From a checkpoint of a small transformer trained on Wikipedia.
Training: a variant of Muon for these matrices, 3425 steps.
MLP neurons of a small language model. Each row is named by its layer, matrix (down: output weights) and neuron, and shows model dimensions 32-159. Each number is 500 + 50 x the weight over its row's rms, rounded and kept within 0 to 999. Numbers have three digits each.
A block is one neuron, or neurons of one layer that tend to fire together. Before each block is what it responds to, as a language model described it from the Wikipedia text at the highest values.

Description: Quantities and compound hyphens
L2.down1089:534482434471497492463470392466566446593487396501526389472445412436505438432480379446548541501461530489548508488437515379489456460518411477402503521495474591426454548500445560438513429492508480578507501420498533514488361483480498427504472554479526516484572574447526468434441500456518594514520434474492503454557431464557510534466537496521485548510470513536489427613468466375510549526610

Description: Table cell separators
L3.down43:500459512532546500505552536486406478599488455567550477438438483528524527548519447475459420510559458480452555487489477482466535450521579510475483508488539341512482410514479585441500468501542568497400398538490508561530440532489547495512435512494503380529461582460542434409600485498519510494618443542488575384524558480586486417466538517537518512503474528522460598500459400449595531564562
L3.down246:485472454496531446573535524520494504481503386496608522545365529461484496486462458478442435543465513414497495360485532551481431499450496493427430510514522420396522500499484520483509592488459482455436450537509468540524474457473547462437451554478521390520499458509465497464597411536552458464489501532521500454581515503585525424475554541516553447561528516400537619462466543504509539500607
L3.down264:442479468494514438479490463528500450490386508510498434486461506467507504488539532633396466577555447455550478549535505464408478538580554456508548442512497473481457516608440508494503445616545542491490672538476469530473548444446513468512473458449467480430518548560475493485404544453526477484582545451500549454538480602413491504427581542478565496486378532502497441477544484506439506578541
L3.down1090:409476558477467510441542516528435603618525545610545395641447443479436490447512474591524446550536510419473490393474499527543498508424465450493604606591581451575504508469454592530421489520445469551401479482523442553450446551475429607498513534416562524602468505434560502499375493442480569498567469558535525518508453511543527475483505454464482535526536486564544460470443471560547484483532
L3.down1490:452521463512470535438566494461587504464465497456493525492507493500510551539449451434466467426604459449560640479615568567418510534501473424514537466462545458532508434556541502419528477499464596510526473495519493626414482536593500502579517448505588535427496600503552453481502593501548505603480507486472516432512441490538466472486505504527502462531467500493593404521520540575493520513514
L3.down1675:468505434553483465500486548519385505461468356489491390489501517505397473527486555528454503597552491446377367540543426446482476548452594437502439542542521452502582449507542403535522434505423537513514517488506540502467525504462521441503567508517546495532417514522575444587472533443518437424536475474534540484470496474481569482522600571545466485511442450476468520521399604500497457487521
L3.down1999:488541503440418491438616426543575482380516464523531524568466513541562485527508457490429459505560439532395531542446527501481609402440562509456504530502470513431502559512637530525528485473485470493500549500538475497437393531428494444541519477490538417500438521567557500494456526469465560581460471556369526486555471518527522487515485505578509413550560579495539549494418515456497541537575
L3.down2198:534489527517482498505505468555455563623513431501470560556448501530481542477450498501500436505511495484503431395468513519465483499370549452510539482574505519478469511502545445529491550545519496582452536505493449530494565499511526619471536567513463397532501516543497528445540437576520493510445496466545488468519490529504529413516453522507507471542462476500463512465506558553439563498491

Description: Token after proper names
L3.down336:574528589445440582484471520501486556582431545529417577402537417491435510500527468473364505486597588511512551490415514519430461539476601464529557469599551545583379443506514482510529415477507522551437557481469526548610499497545549496663598571504443450423447428520548455527562492563542516558442546481417481479472520396546535498485499452493505549439533456404537413556501456479451517470517
L3.down1183:511540460515511528473520495400434463561573479523499490517525526560573608472356575517507418530520515559574467481532440519553516524571520473533410468495476461597475543402433446505529592519519478546480492515467417541372582435444540567499486486456444537562526456468565476521563481423532476497547468524559497620521477555524467519531526578492540565541525540473583526595426508512591494458511
L3.down1270:600553479480483534574449463566436481496442508548498472423376468431414441417523510442522416524535621517583517433519475563523522538533519478549583488440400534478472488521496584407526518510474499535508487375507626375548500518529474515598516465433555513483473497566502432529471494424482529608480513501425564496509478421469501529515556552571435512509554460505482450515415457502521503475400
L3.down1272:519536487455549500540582484515503540544500655548493596453449571461497404437563482499503485481500404495488478498520467471440500483495565474488489467570488561486552475468447559465400407508557489498475636499535418590509502469487522555468480442500520535517405534559525437577509505512497562572512529483484489527504437560483521525473505467469551454498536510468465540516591463519457564502528
L3.down1889:524574614463486532497470460520509486678494458432389441531516481514467546525578507511548519463502483526519488529440526506531438566498535391454514508529457562491481534542503561568455458374528447598464521506540442556572464504472559591538474452480504422489489489434525409560560472555553508452486501457416451511491531447465474453532596523469574536532463498512535443526488504553452475557584
L3.down2228:547559509499541527509540590491554459590563513490488460486502528525581597538391484508526451494565517474413579439524456534521462539519500636541458467520515458492470511465476522577509507481523569511538553519498423506493590377499534437471440526561478551543508518499449464538426447507415526537507537505535474473458509462405508550433480560496488469503557448498475490497499514536495492421539
L3.down2322:494525477557422450507569469525492521387615484535496493531509509493523574514446529507507584434495492562486581544444499528518520476539500606517503548533523470509437621513505479479419510489457504465467476577513556465428580557444503494442468443388521537539647434499407531385559470524568504513483539576522448568490526511495475403501467472487444429469507515493500506550405523567549496431510
L3.down2402:510528437475536567470453443427550489354461602463500476504530492546415499530453483505422361507525561495514468490502520423582442522551499521485518522452509439571434463443456482482473573582487520513521519542566524480474459481517410467551437571545484495471451560564507551477417448462473514499547542559503563453480619453456522586490512425461553412555414523542495516530568430528589589466484

Description: Sports results and careers
L5.down94:556580554582429502437516593479465520485501465489579529561503560520529488496501457492533477557523538420489561500503556498423516468478529501513473457411515456532498446474448587533559524439493521465521520519463518512416487514468551480516489530536500540512544470512496409479429487494482554461449496531524518444483509491501444472495445463535422516480448413441650456473467416533519513531383
L5.down438:527536493549529500462544479505468465468448496454498490537471529479574482481542408513361470557410486537539435538497435512513516487458583511467528482437524456423514558510460491460530543540562508464491482421479561465488515465558505405539342433557461525513500455492523463467507520474453554565486554507502616528477491446370486505491548484433532560497458453487463441519429457549501477485476
L5.down871:490638481574579429468502554585498514413528577517474542531482503524504460524481361513497517505513476525496527516505496518498460455493434439434413506540487467553459449538507470484487520543533532523406560498525394617487479499544453505442515409391468532499507505541547514541537492449481495535638456498570513490410520451487524485498528474544516551526421621531506525489502527521452490510502
L5.down1081:525525385529576564377414468621413488600527536471582636425549501540508492410631476509582503509564506471533512538427526510506528540538516561564500480529470515479451464507473496528503431517460511400407544470491483488502502530560476513507466520572410401453462475506539455491555427498517513519477489431584449432526485370536443489411432547484502478544513500528516440549447504487553484551507
L5.down1253:538511573398596448523480558459501462672525548558452550384491482470511464470503479486456514489545472501470523592529505631541502468452511596587409544529423508466480458483536430505481562577444504491507493437494439459453588505568538436526472471485496519406477533482519515480450451490490552473531443443508600482535442530387474486531511454526442514498602553498550492464465459547456517399484
L5.down1584:482542490435422468528544571482421548401485454427476447515444475491492552553570520426552418441432489507428564563443512569470417555415408535471531556460505585551491495410536480502481510501473538516514484531405505511562420438517417485605588473443543474548601457460465424463542489496529517541420526478521527488498481512538514483513595560610522495437465485524494494425439463569512527503536
L5.down1586:497442506381438550413553417491528566517605438502478538529472563448456452425481466500446478594573460477438541520481427517622518480477561512510524485531471452482567557444431464528533431478452523442536464457566451516474628479565557530516511510528476567431548555468525453403432523448461512427540603543502400536540528520489593508504595448571494477529489477507549564588458483549509441455459
L5.down2140:492548561500516424487457641559468450449571468511408579593502514487499466541557416535511477466563490510560336555584522500525496483447456503519448486465531439483648486542501576460580599610515437551485572548483505527441414539486491530547462478442474583523459491536512525581532524456541463495531541426480519529513403507554450473526519526445443442412457555419479467575504511510484436559468

Description: Clause-opening subordinators
L5.down654:502415504535581425589539483539542451479438523454585540523630582518307506501481466425418556526471489473493543451458473518549469451451533532519569499560570480524491507575476514550518448574483438588542598465474494499514399545535470520512479485457471463501559583466461481557489538505631534520484488504481477536504498580488475486523464505568519510505443522553512500543534451551445469410484
L5.down1129:482480563487501533432453500577565590578485540465448525478623531503525466405529509511597514531450512520488557530456469483463520454487541493452522503520503463498429500520503521432466475503512377462463531516532523577516559540389548501479446483498519587508492507449425414553535451516541492458548456505529434571458515435566508517648473388416521446386482535450449453454437517405496549506484
L5.down1141:511467524495479533390443447479579478445551483401560481501549512512638483462479491539511527550463543556513585451528508515611524494451508477463528512465503490480583367599555474446547466494527457483526435490489541480487474489496527483533505448481525529513412388511425541508457530490605577397473598520502455521420553602491453433495367479400554540475491504409547542537559471418495456530462
L5.down1346:568499487512497486496453482505422433560439589539517436433471408475630525456426477462515632514513568478488535492573458486458518532562492394447430456465514439493489563508467419542461523612469479457463559582542521426536401519551456482448531475621481557566507515636442522552555488432507495562471525549516478409471507421430487494500540490545480463532425579490483581515477481505535474561505
L5.down1718:495516507535611492518551495616484505433617490469552515483510529496440466370533415478490534640449522416486517461480474521443537505575435427477466484465390445447483602540493447451505555605484388474480480433478495498488490549474467532477532472458514504423532529412418486523577488503463523503515502495504468528536500536534452470476480430496535587551455543554457500510489497545528486463500
L5.down2180:477553498511411576536390471494498545339456441496616510517496488528468563475486441443469518517460512504483547354509417524513515509535516447418606589523531583574636512547494444483554448502543498637444438520582594622539462483552416495608615435485417524619615509616417464624470409525497525529440454539518544467520484529489493442532465505519507487434458493468558590520534468435492565492449
L5.down2485:472509467490513442521492564502447449597528520424548503513480507479498589486545511463514534423533410485501542468474473499449484488477470475466553513525475395464522585433385463484424349515478465512516589473420480487530450463429473654471460431497506470522516513488581469445538581518512543532548411491535498485527624581414488511441476530522480537490399526453470498573467445499476426450523
L5.down2505:509563565471549466492417457473397473509510520529515452545477411447524623466456436479402542518454560539511509575546475464591554490605423411555500507515509511517533470516552499464497472523442387455531487543453501426494502519438487484434472497479521545549436530524492529535533526440551532429520435542550545462497535580541424488542444445473480463468451479540545469503446487451473439575629